Weights of a small transformer language model: 11 heads of 64 (1 for keys and values), attention and MLP in parallel.
MLP neurons of a small language model. Each row is named by its layer, matrix (up: input weights) and neuron, and shows model dimensions 464-591. Each number is 128 + 32 x the weight over its row's rms, rounded and kept within 0 to 255. Numbers have three digits each.
After each neuron's rows, "fires on" lists the tokens most often at its 100 highest values on Wikipedia text that the model never trained on.

L4.up1681:107080130164124119180139165142205142127103126112131110087169108158168162146130154104107138153059114133193093132118086093097151104116132168133144125170109114128106114084091148100126080165109144169179134162113079109125126156079139108140127147063155133079111124148144079159085129075127052120093121159117120040137106131143128162153087183141065161112094118088102081112218115083123125129110
fires on: "-", ":", ".", " "

L4.up1497:164012135106100100116228104138125114173145094113161066165147125196127155130112172193123110115101073183155146140120139125146114108088120126148193087118122086144122139138133174127141102142106117103092118148081105117164125168053127080131097085157165123159105143174117155115130090066143085148132106158143230125098102131105119077141080197132120128099085131114146100070124119130145059151087
fires on: "s", "S", "-", " S", " E"

L4.up1302:142131165155105157122174115118134119149140131106131143157144116175106149119128160130121134133236188100139098163127172062137182105065101092071128100084116188121116134177106158171177087153142093098157138142077155127187151086089110129143108137122143145099058225128147206099091143086108136096153114205119121134152148118114146159136131162137118172146120138121159125142140153089124132098119
fires on: " S", "th", " P", " to", " ex"

L4.up1280:109139093170180155148157142122101157158145117145116099115139095093098103096137176128120141089063034146118140137109156074119138123168076136099112112162155113072126145088061125126110091175200147185208076100062178129110136107112145114060127121138159147084160123112118104120112113082157141146139127138074165081138156154180061129144120093119107152118092070129158143143113128112076153139155
fires on: " and", " to", ","

L4.up2016:112122157135123150097180136144088129118158142147082173171108174117108137150102121097122103122104107120190105114116154109104140168171132174099136101069102181104060122119132133129161095085128115105108129142119141124150149134112127093136119128079170104156174113136141096165065135144090109118148160151117089128197098126126133142118148142155127145124072143154111071123141138090116137138129
fires on: ".", "-", "d", "z"

L4.up1645:150093137148151137149155113146104189189122049115116056104107173151139129138217130180132080172163150176110160193139122103120156174232129188086105117149128138124133136175104168114109117116153142143137164156074084107127106087119200123157065160044117138131105157152141109114141158077165136163139152169177173129145097134150156130136162088157130123126113135134115173148153115050120161139147
fires on: "-", "ly", "b", "ber", " up"

L4.up274:179191131121179167125138158050167183158172172165121099147082132185113130086119137091177114141127114170126103111157153145064123097168139142171099079086122070117088103139145107172145112136094044163078138130143060111098146104111153117087112114148134101067118117138175158133126135129153144099083121140141156119148115117119144096156147162142141150139094085162232122068103139091097114118138
fires on: "6", "2", "4", "8", " ("

L4.up1151:096040126148134117124128155145091134148089133114163183176153092108133071103106103128094147119113121113159084135127118086180156167100101132134113085099163113145058145170129088139168110114109091168091119099119105092114105083145090087098141144127116081154150166094155169070145110110110132162125099222075088081115107124127110189140140166092140112087100077167100109170142162155132126118142
fires on: "8", "part", "ad", "d", "av", " per"

L4.up138:140102173149088128121135137146119095150088116131126058135128166111163108119049136153179158080197166154110111174133073112111111140117125165086118048150145111149116138133140097066103059125134139128127132192130143105188141120172086040089094095075113081121079139173174193194115149134120146110140110181189126135152125108152071083154104129157107170233083109124134181140161125071057163175167
fires on: "th", ")", " part", "s", " years", " minutes"

L4.up1158:090120169174163077152115104131112132104157167150172149135140133132129100111117155171136187098124142081163133120176152122131131147170155120125110116138098130051130124111095132100149071122153123160093157195125171079116147103078125104103168194105201116097178154081126171136139150096118124119114155154166131134141086170135143076092136182118150147118135126133109159117088127140121122136144
fires on: "2", " the", "s", "ly"

L4.up2026:177181124171096065132136046203082126180121179124094109103167063120096130083130125134101130093155146117114101131169145147128172127107144154145134163156152101100117192096102172144165122127092145121167159117115105101129166120111117158099074166147098094098124153102157090088156081140144109086091171120094152088112100149137111091139104129129064172137155127161114149134142188126101100104151
fires on: "8", "or", "f", "b", "d"

L4.up1336:126096172127125194099138182115130145188089109156125142134166137169157107123129126167153120057170179090133060148062135061133120093159094166087182088145137120129102177055101114093090129162134138181080129163089097110165112092096112101121171163150160067087159175170146076119084123159117132127110157197189146153156120103121151124137099098118131151099168102099123136186174177107128135138090
fires on: "-", "y", "K", "G"

L4.up1779:106137113094114212097122143117149162065113191112120134109167127117106123079153102165105052105113150117116113126083090105137118139121158147131180081078129139172131127148136130111096083155134084130091050127187080082145130136050155159096154148170113089147147118187121195161126079131168118157120135148163074169144117130117131105128128107141183112117176175149129154109122140073122130152149
fires on: ",", "1", "a", "ar", "y"

L4.up2083:147203184158184092112180114151057138182135179117118172090139118148087120107135090156093074114149113105165067148082126128094129179143084072136104163132164087071124166148129158164189127197158178155134207107051194096164076156120103146133088115089191098113164141105111119115149095100168140069136102173092131116151118108109138123115115131115220090142081044121105147156135118144122088183125
fires on: " into", " to", " /", "–", " of", " a"

L4.up1571:022061124166147095141136103115159178126114150110195123112107112129115134083168121142124105138148095107063140074171079114156171147151163175170153053131154112084105139080085171126169140176157164129122142170170112099135204075107129101130142086089106062082119133093140108182132104123148087134113140121134191193153096155157156126163186160157140084126096162099127113093131200117137167111121
fires on: "\n", "2", " the", "3", "===", "4"

L4.up1235:102125161140132126162115125098101142131134110159121071118100151155146139119092126184088104182081119162162095163123147122118098148153137189216103089116121128122174062189105104141106087143108100087145165122110143104126119042173148085135136128112126099103104086116153075193124123112124120089127140108171156124145129132050071128076130100115137116138108085157156183201182121143121153157177
fires on: "s", "long", "es"

L4.up276:121097188106103098145151125105178102086151135127136140092150152138125120105069110140146130093162168155132140091110154170149092143135092102171143113146057070144184204079162080142118123159128099130092144122112164116093154133083090033121098161114201162092183173100158114118148135128138159113133186179152131129130071152147133161140130127119145176108121137175095104186183139063141176117104
fires on: "-", "/", " Your"

L4.up432:148076148155056113142133167119186116093130135126221114130110161135095107118149101149095081139078143138084116105109108175087153115186083144117120132106122149098134169178144102137179166177092149131124094142108109094115174156071155075117126173094123071083139131130152088149132087148138132104098146124148119113142074146110075154121072120079079140091066129153123121132181196068096071118140
fires on: "-", "K", "S"

L4.up1062:146126171146126115172162164111112148137123084161134094173151090130179118111062173139146192105072096105146060090175197136139087110115140075117143114071066053093035072154145085097105119165111106141131139163119196134169119116112129171101127146102166176120129141161117095147130108141150156209149136151139164172125148139150125116085134124154140154124144129125145133176163162097096123169070
fires on: " as", "As", " As", " form"

L4.up1278:075075156167176133200139084092141126169136131173105117120139129139128133088107099132079099082135095123188087142109139127126134120142106121135139135173109118134076107071154130133091120111163176172128126175106140092162079141092150106094143097052084123061077127166132128136126106146134102157153120158097100159178155117065137086174129105113161145122125126140064082165127131067140144139128
fires on: " of", " on", " the", " to", " for", ":"

L4.up194:078113203147141126104117135213108110106091103113172181109169136109120121133149164097118133110095151098209127166106098116115111173155131157172138165136106122081074150140055142107150115182154116059173118123096123122160103157152123132113072110076118146132103142155192100159092083131106103094085133086104097177144125096171050060136072142147173120136147112074145099126092174141136096156101
fires on: " ", "3", "1", " de", " di", "ter"

L4.up1659:136138119123089113108190174120167126135148111162133166150114095166160113129169152119115112150128116154132076159119183094170118110163122083139148070076119120138092168156163149157091138203166119182093189103149101118133141121130159112095081156093151142095132151100138131036114148103136148076112141173130153126083155156144127163117038228108090119103141080155122080149143142131126039185153
fires on: " S", " to", " for", "-", "'", " at"

L4.up1720:077112100131189133107158125132104104168143089102120056122147133120094138132138210208099125109104094154140133184048138131100070160103132131102130137147117099145119067165079127163104087145129138168099077142048161121151134019140123132128120172149167155126126153128173100098167121124152106131118127144126116058101117124070122131127148132139149112129174046147172140092165126169106136141164
fires on: " and", ",", " with", "t", " while", " War"

L4.up1039:121113130091127163140097062112131148096069129099189102134161067117172168096120168107154179139095164103111149147162068152172177093115139088136101114124129129080144070121093132140129089098159082103142166178099147101195118172129107119142121107140159221089119171099165174162123157139124067128125103126149167140183118135104181160074113152142195142124125131124060115111108141136158099140157
fires on: " as", ".", " As", "-", " San", " the"

L4.up1262:062169071141123121143096189158128147133093103164156069069205182143136186131114098153114106145201088107169122141084151192123150130157140165082121046092092066171127118074170108153136140123141129108137116062098107104112113146130159098157181115165132134144186166142141139182126073144137102162092134129162172155112032087167107097140160145165089077101105146158192123092116177151102140182105
fires on: "N", ":", "s", "ron", "|", "y"

L4.up538:130082132170124127157158191162097141167109167110100067084167131093124155118072097099099066101066125097128072171152080070175104101153116174077100116188106063120137150150084171086098084125111196153205133118129094107126161138166153114135105126120059088104133167120095124135136153121107099164106070120189124147172131150175150120151069120091114146126062101140180108077126135151126124098058
fires on: ":", "-", "0", ",", " as"

L4.up1713:137163129168126128142095174081167154149148121191167144124115087139152085080075147065164113156127119136100136128153133103158079162115156158168155153134171131177138160139124119134058061090102144188101053171140102087076098119137107137117137119135190175123117177213120092109157133157234167133105107140146190084086082138158140130177136139120060115122092043149121111109141150061130125114167
fires on: "-", " (", "4", " of", ","

L4.up987:112116167186125164090165117109116176140149114118142121137126170128144082165141134203114108199228174171146095176106145196122177155171134213156106114092188159109102153084175119142097151106180091145181091152058102119086164115149093085145140158169150189092185181120111167124144135152125138133122140130166149137130112149179095124197120131213174071129115184055100135149105137137137154149085
fires on: " C", "c", "y", " co", "s", " Co"

L4.up214:128123169154145117173104126119120162079117120126165220164134107035125143074047182210149102096146158142129109170100129104121134099120098157154115056165090129132096147114100138045156117087129086136154159140095160086113163072088050102096119135142170062158159130125170121149096044102082112173136115145170146174149146121143102138122109113109145104121168096130102148130119139104125175140170
fires on: "d", "ad", "m", " lead", "ing"

L4.up2065:140068125155104096169099089131211112147167069184132158166131101113184123067127090131108118062147136153153118102126141092090117106171143163102169154108110048159142147119108101083140149112154065162102140098105092134065070077077100138095137131144116126038092059171137080137105104117130092116125055165151120034103134104127117152110100083126093241110133106136118077159195199086129158161136
fires on: "-", "/", "–", "×"

L4.up1672:089111082209145076142178092135110144123146125114139077141145046159169102165083155117095112133121122124137109143117122165115191139145099097150184111190136112132164148121112138139105077143077095146124110134135121088132197111104114075109115105122107098131072148137151164109156120145155175124100196111087100113140120161144129106133051174140147083117111162134122127166143135111103088108165
fires on: " Dr", "d", "8", "3", "ar", "cr"

L4.up1935:112103105131140132137121136150142164190122146121129128117170052129093162116138095119079105116086144145094080216111109121158150082199185138188158095193102116108188123133139139123080130162082130132112133145150121083129132109166155105149147120102073149112133123137144105167087123120137113154121137137140147118143124152079083092108080151101121131105150149114193147125106123189155116107151
fires on: "===", ":", "-", "0", " the", "9"

L4.up664:098055161120138133121089160110135146153081060180146101154161066137076112142154135125099155069134089119122123099136143086164168180137132102152109124139099089098103059121165133114131117104155097168199162188123191134164130153080132095134138138073093157146169162148133087163154138108137068148123092125184072105182139132118154120078122151109146187118127152137112150101099169117097116121128
fires on: " as", "As", "-", " As", " In", " Ka"

L4.up1728:152076104150182144255124111127153150154097103152120207124177119166134123123095143183158118056167184164073175147112157117135112136139066147113108151127143156100168138101159174098107127137166152162096128112119100132128076104082120135145173146103166136076140146167142141141211068151165182146116081103140089147175186152155133089161111162152136103134154133165153128126151124112109153123104
fires on: "c", "-", "in", "ch", "f", " En"

L4.up16:146090153149087170145158114160216090150086133147153138144133075162103099102104133149103150090135134154142109119081125053090126151173143113107156129189068143102152147108091113108116106083137091158153078153120085137150090096084161076137111128061182060070117080155153132117043141063103099100132111160096142149077109150167072119150092163097104129129159098121125081129167182062130063123139
fires on: " \"", "'", "‘", " “", "–"

L4.up233:166152135154086147156127109132081115106130086150144053100145106146114141126052095085138111118134155152150101181159090167134186132165111145163121129127143075138084152150115146085071107119084117106092130106106107124092128103042102081101139174148100125139181123117140117141162095114176107141137098127136126091131147102165150163113079194134102135123154132054145114136116134192137079190083
fires on: " No", " well", ":", "Bo", "S"

L4.up810:112090157177068099101155109161100134109116089123126096093139128107134110111130092162135154112114155117129148114138061144129142168196155219115182112131101080010123067147129051076134126146184113121142111106129093084186127174147137107137095137131086135158105146126110153114160138130098043123146146085147163114129137135190158097109123139171142110097115164155115163147156147087163142150204
fires on: "9", "1", " ", " a", "V"

L4.up1755:159127079158098131130104080172171128193113113140170085160169098149157113120125104162104182150075131085109115182103104124115118156109087077153132124109132148140162196095226083147127071136147119157175145162130189107178161125096156105116080176116139174144058151106088161095169136152160127188154101123069142096199145136123115103164159110130076111169105125146209135099058165119165160069125
fires on: " of", "leg", "en", "part", "ens"

L4.up275:114129103171134124120105142068154136135114137101138115138125072142116148083095150132138135144119092106175134100155114089131146162124131143104147109211129132060107142132036145058109156125232141116114163117109144093150096114101154158067091188124163061132097208118157138099127133105139120127138060126140107076151062200097088108110113156154172151126138122131121103154102140093124099089103
fires on: "\n", "."

L4.up422:128088160159166188148170162130142156197135178159127171160148145196145081087124095255106085153137105092141094188116147126147130088140122141091134115097116089146075142105150128104108110088195124164172110065074118118135066079138157086085095122081155105101088180114118164142087124110108106115144096152117116180205104131172119146063085120123174216110106098086112107125122128079116175162153
fires on: "-", " "

L4.up1574:128075129122146139096183155088113162107146154150191121159107139120084124140110140080137157195198143129156122182111165108186155169119135111118196121170144162139102204114087094091119103115134086126104096165125167113133166158078207117117115128097171097117079153100182122119126118098132137107099097140173159171199135158128133116107096183161189094183164131095113081068152055195179185169116
fires on: " |", ",", ":", ";", "===", " years"

L4.up574:124160182128149146113091120141118102178119137173149099136179174170147068102114097166100114141164151118169091182122151160103153148099130122138096044082135133097132166155085123124135057141177101148170137167112120085210115077071150150139054136149133144137077166115159129127131154160086130068144142160123150097189148112099070120144093175152183172166166128112067124080172145139137123213124
fires on: " ", " $", "2", " St"

L4.up1800:162026158150186121175208095170151160205104189110156142117150126123118081096189117196100116118174104120112106166064139137042118105211082145145140111126071105136166164104191109135113156105182091172149123114047141116122121125135147195133145137054159058076119152149143141145092094130133098109156109159117094087198085097113070107093015118101173148134102138140101090089140097063050140140136
fires on: " of", "-", " on", " with", " by", " to"

L4.up477:113151158107117109109142098099135149159138179094168194149148141131119163118098115132141103068108080139147110091124128180192094187109114115083176109128105156115107158099082173125117141066170096119154088127105088122108097115113128135019088175135109131114127150123156205191145086132114151105095205148112144117143092124086141150098108144166107134163188118140124103180150107056146163154120
fires on: "4", "t", " to", " as", " from"

L4.up2111:085129184164141201144096100195137123161111157144196139154105118145165070092141150203131104085116142118161101157127078164060165176098085131135120099134104193146069125083090125142154074090140177130159057147099097081133126121138144083119052155195101072114115139109138142140144133134156111094153133162058087106130127150160090172127144135090165116158094101136146124108148171121102139182138
fires on: " "

L4.up2096:140169088082123106114138118130156140133107128124085107150156126084120139153119144161140132127141109137090147111145113141138108235167141155069144145130157181131117108172103186139079102106220141134126108094145094124197069102143153084173091149111097144123092095178103098076135159099084132132118154138198074080160112156124167143167161142154134089121133152127123133115153084130103079168094
fires on: " |", " Ko", "z", " no"

L4.up347:111115181175153156137112142113131111161109110142095142129132119117115116115123102116171165123112084105179148139155120136133110142174112165144162125162112141094065139141101121097082149115187156125104123170125127099104064138104096095092028159094140103130136187138145101080092061184131134125104097147066067048145131168137077144133138126147123089107107148148136073174121117102146100091134
fires on: "\n", "."

L4.up427:161214155162127153166125173070186079127128148145135128169145119195123140083141116146087128074089145117136065082144081151106173147168108188141104111119115112085139112146105136126131111100138128137139179144063106106129128149153126116141101153115141093073065178138154130091129061102158116132124067098132127151146125146059086115088075150183146138160083135118110158108093168104149103199130
fires on: "-", "'", " (", " –"

L4.up858:120158132128116115114092112089093125145154124157156132173099085058104138127154157182197138133063091097133086189138180041086132109102105103190170116117120091095099171161111126052112076067087094159116176155123169092140138117079139121135134135175121073107142170114152079115150168161156187150103131146115131142101109153180126123158127166174130128120120160185185072079092175193121085174166
fires on: ",", ".", " the", "0", " Total"

L4.up1542:080071114180143169124133156120151110097146134185127037205116136117136135097154143154201111101155096147124173120084082091127131080114121149138219135114127130172070210081112156101101070115133166178143189100131138129116125124079110120077102167172119172152142153104158150148156091138139193091098127138147094113105151148114163132128175124139132105175074099096127111115130187164083095150096
fires on: ",", "9", " a", "0"

L4.up1354:159119151100154140121124165111152161107134134142160124159095147172126175094099091118146120107117129129103126126156165095110128147160122147149161109157156141134066148085148158130127153221191108106075164142112134115095062172135148094090102131115156110061143119101146146097076096086189091070162090170138147178103145166189142151100105146154136160105145134146099111089091076087105111165104
fires on: "==", " ==", "==="

L4.up861:147127172188137070207122120166179135136094129127141145130094087107137079086079100132107147141098082135104135209099115109121153112173099098166106096120137155125177136111134105131145157102149134125124184139159099133144133142126129129136115098117137140149173117159127051153195098149129129171129159138074131107114130158133171093095071115134100183085188113166135149157129178103159137105178
fires on: "7", " C", "part", "leg", "uc"

L4.up1910:143099175171094089097152124096160133124128107115190117074157095174127056109136079114135129139205179111099110115136093134132185142128065166112170148095143093132123136133101111132114130076184065125185169155117138109084130098124165106053111136129176134075127175157133167057113136106104146158151061122203132107127120147199117164133077175150126118125108182130118088147204116069144111141143
fires on: " re", " un", "-", " Un", "un"

L4.up1448:108099106096159090142205123142153146139136156131203094163111169127112125089081160127105166118168093125101086118134167106138112195089147127193139167109121102064172174183142150111116120120052062110087143111085143111132140095128131101078120144138088152058130149126155164149098128168151157124134159103121156128112098192106152116157122125171140123121099118168060136161143139119110123103135
fires on: "-", "ho", "á", "to", "===", "2"

L4.up1234:126153162122019125136134100078168072138099081174172106140111128144190150106138119107090070133135069147222114170124134070097127112149146133137096037107078152119106110153106107170176186117090218085078103137104092110151122136096126124150130147126145165114172130130142172121150092092104146173113139154061161109089109147091129125138148158122111179131145101145104092128106112166132122129136
fires on: " by", " of", "part", "val", " begins", "mar"

L4.up124:170123107172165136101080153141112184134060072171111134112162061072090076104153155197125153100071145185151152170123105046138111164138132149154127112121080097097146071118129130111087130135110094098119113129135125082127134117135084140177069102107104121137154164132130116141135121174172115203126125133096117116150120193141050101119136155123110109127124089105133097121131165118093128183116
fires on: " Championships", " in", " Festival", " of", " Award"

L4.up1233:124067171164084127169129136172150088062122112139084144136165127144122155134130195166136134122123149131137127142117132105090147174132070128084148114063171110091081091112142123118174111112178051091189136178158168096135122127166131105138115118172146097112149105183132095166046142110129142099098074144117116084146152087091074173140104150119150107130117110121115172096136151128095085150148
fires on: " Ne", " Me", " Le", " Te", "e", " "

L4.up531:146161119146093104091167061133113127138114089104153153138163113102105114051142101144131125126123079151180100133108158092108145132098115136107149162119084094103102129147063181109100124121116092099136150201094090127206140117111142105113130159131158156203130157132103131149121044069102158118121087149132131166128104131147125167124162164193138205093122119070203084125176174126145126079155
fires on: " in", "in", " Ha", " ", "ir", " In"

L4.up2006:124120131147105149169081143076142145132118122160149084122145109160109154100102127147132136125123098104182121121164173099105153158152097175148156132136097165082103122103098157026076154157180134123134172115120147120108147159080193148069067192126158080067111176117147131112084094134161115116132094169128116092132131164100053097106091154148120152130100160094123140143103100108122137072096
fires on: ".", "==", " ==", "\n"

L4.up850:107103190136115171177125076140167138076134181147129145219148142160114125108131122130103125134088140177142136096151102121068151179147095152138174134133200101122174154167107088147150115140147125171173132070111114097119152166105190149096139145125135121079099156129214091121138144122162099096109150146143104082119118121158144108157073105155154140180140075114151168151068226144163126152166
fires on: " p", "/", " Ref", "–", "4", " in"

L4.up1522:084126129159127144087155120106114045111142126144201120097182121103133098104138128178121124126134106100157137121158152074136166116104087122109172075160129111118062072073110193112114147106124134113124125114103142134167113174123139110164126121111113137114104160180085150139128141105135126116083101143143128139126130146147102118177157101154179098061062065108087140106086164158145078153109
fires on: " of", " in", " ", " and", "-", ","

L4.up1893:053127183092208104162199110215106170166055159154118151105077166106112162072128177118190118130159128139173109070083164133064136118136109138129112125158119144112125120106119105141105083061185176146094119110114116123172127120133109128156129172144087117140200127119146113117154047174102084080086110125086163157107137150159109171119118160147159130120179137141138089134152160130082140091092
fires on: " a", " A", " I", "k", "A"

L4.up316:097135137163147134144203098162066115143098149101140057143182167083154158151088169198144084106185154161164171157155121146138166110123095132153119146047162118156095210091081117116036109123103083145153102091125168113108080110168108079156133085094124137089131084089170113114115117065149093128124152176092135113128125124121106121130149095222153090095099100072146150134141137124148154135091
fires on: "8", "t", "er", "7", "im"

L4.up1609:125135112130111134114138114169143058116136083139149157175152185069143100118122154068165198028094148171143179147100122136155092070148124109158147152150162108107160149148098130141133125170108074167116164142193147121165115117090112109120081103143166160106114140106132131108126145123113135155157151134107130130146128163152133132149139115175147145148087101155145092171157121061070124121168
fires on: "0", "2", " two", "-", "list", " for"

L4.up60:106136118103144160132075110122121126145117153183181166120117172055091129090139169170110099178162150101123095148086082071058162155108115152019141144115152146134120058088097109079112097135101151124136096129134150119159132127132129104114102105077105082109162147096094121100123144081156097095115158190082152154128152136145107163113162125120074148185079131148121076154130136138097120090092
fires on: "==", " ==", "_{", "===", " ===", " war"

L4.up1844:079101106087180189138119127121078113153078090186142174100087145062092099121162133163115059177135096072164137128126194099098103136122158174101131109117177145133147076168103159164076145136127106150175134126115095116167069167155131187162071114146119114153178104203158151132102114130172102108068124135149105100117153148097114121177156146165139115132116073113178085185177108141104082150121
fires on: " |", ",", "ul", "to", "ta"

L4.up1352:124071136093111146140142191149112164232079106150112112053098109095102117118117141144114063126126126160133076092067093076118105066113135182144136071131102096137137133188061109073087110158183065185125108164137120144155172091147072132144124115123116112089107151155136126090098112138092126138129111154170073160133143132100171178162153133140150113128184124093131123159217158091044156124141
fires on: " |", " one", "9", ",", "===", " One"

L4.up226:074112104104187118189129167073093048104116120137173161119136156131071110090139084060155122119101109111147081097127167103162092118131198174118170150154139151103086125205140107125110150102061102116190130141156090110138127130165155139094134095069134100115118137178177109082049078110134141127111121133196063140140111167150147137144152143139204102115149090191105163140178083146127149159131
fires on: " |", " on", ":", "0", " back", "e"

L4.up1006:128102085149130130111091166092104195134120170116175125123173151149107152074143054139090146112131149126094155114163190114115167144136101155140126094188106137107109141150147125071139149156148117086106149134077164056145106149106190127042050189110181092069150129089172152125103105079173086087168120229082119090117133203132102159098116164136079153136109114080098149093095133063080144136162
fires on: "==", " ==", "==="

L4.up476:106096151137114208105140126134113085164094085125121081134130125175158095067043134148112093120097129091163119131044117114159127135131161120132119117118175151103082070137143136101178111148149159100132131094104105129136128076109101115195116162094120083066113134190147124154149128091183085147150044165134122139099122152104114106098136151150124180167140154174087099190152120154122128145122
fires on: "s", " States", " first", " areas", " region"

L4.up979:115148122182098129142158142109195085091082061155175155164191126161135115104124142140034136057124171149204130104162200114105177136123146152130136115155140075156190121133145123150100134147113159186182126149150151120074126038110160130152127101158094093079152149119118098191164133119154119127135121141165099183130162117167109148150103184161122147113100127130183115122127186111079080164119
fires on: " c", "s", "st", "-", "St"

L4.up257:171146095103084079098110165136138119112170174132140132107166120183148160164108174186119101135147127104088159137089149073134110170107171126086104089136164106133129087125078113146073159111180152171149055119150093136173092135128116129117111133146154114070144119137112130183162086087128116124110134148109108105142140138131141092104118152160143104109166098227142129098112141078126132184180
fires on: ",", " and", "x", "gen", "|"

L4.up785:131149101151150122159084131061189124104177156176158105145155056096114116071184095139108158123089103147167104128151179093154235121098109068114103104171139078121115156094098053101099169151138137172083106092103129110110123110120092082154094196163113086143129143100099142139093097078153085206152125138163131143126104133122098141096140169098176119098108087190126129175148135128061114181125
fires on: " which", " to", " that", "s", "-"

L4.up1192:141132089128097178150154148126103096165080133188151102151091126156107148130145137101067132154131123152116120100126102166137152140135164153089111120109140123121114107066110160115100124142189129114164098158122168100129140123139113107193075157106107104144102078079082143122135141093182135093099087118136123120127182126171148153179139124134127106139123078067147065114138163102125087143140
fires on: "==", "===", "====", "us", ","

L4.up112:134133129108112154118090112152166133165092125166145065108125124157120127088127117172116130056173143091133101126169069116115142112100101101127140089088078145128120164129143122100108075160153116145143138137122105126221129131146108147136108114092139095113134101180130116138153142138154105134142148164172148110154108145139157116117099126072168148131082079169131092113109142073158175124120
fires on: "-", " and", " most"

L4.up149:167060212171127126154141130175205141178098095101150157158127112216097157132150138126097095138160162088116137123131096126126158160144116215081110151154106147091138080118117153126145095057165133117156188234140096091192167144118108074134086128126157055129162193076132153124130126109108097142119109135147210176094092163181094176119086136079115160081105153090162066103174054131145076194119
fires on: "-", " \"", " un", " under", "'", " than"

L4.up2028:171102131144108142135139101155169094127145149137164143132117135113082092095142127117188144160171092136179123138110155121101147171193123138124107100087158183137147106080177110094089115123132109116150117171133159115109183149074116142113170155088191111098186143064150162113032087102144112109114023155101135166140102099134110132109138115149079145173168087100104101094185142085125086090147
fires on: "–", "^{", " X", " we", "−", "("

L4.up1079:136116085108155134101154116126068123208131160079105181140136106107169117115145115185125150156090179094129132123124106152174140115152080163173118089110155075104105184072127130085135137154099164107081113146090115071173141107170207156138143131176119092152150144133137116149159133150174157163095092134094094128174121111112145076143112134171148057130167113162144097133163134096133107098147
fires on: " one", "5", "0", "al", "one"

L4.up626:138113154129116151127101109064151108120070114119159166160157150137135168170139192182122124114125140180086080097105161125136117121145124089118159129111116158132159140125106153103103108094128139150141127171111155106099155137162102128095130176119137092125063092093119128143103129171112135118081131168185061141115167098100159110141152163186115119203146100107087122151117132136156105095126
fires on: "s", "t", "]", "ve", "3", "4"

L4.up637:127079189130126121165146155051123129109115115150135143128142170189149100117121152165100149098095152133166103125142146157120185139134120130102094138087103115106162106133204182163104058122166160160117147096113120117110125106076174135095106177121105156099135141154111167173125060109137163106117092187063126120115148110134059147156070143156151139119127099110168132149161216122144128155105
fires on: "-", " U", " T"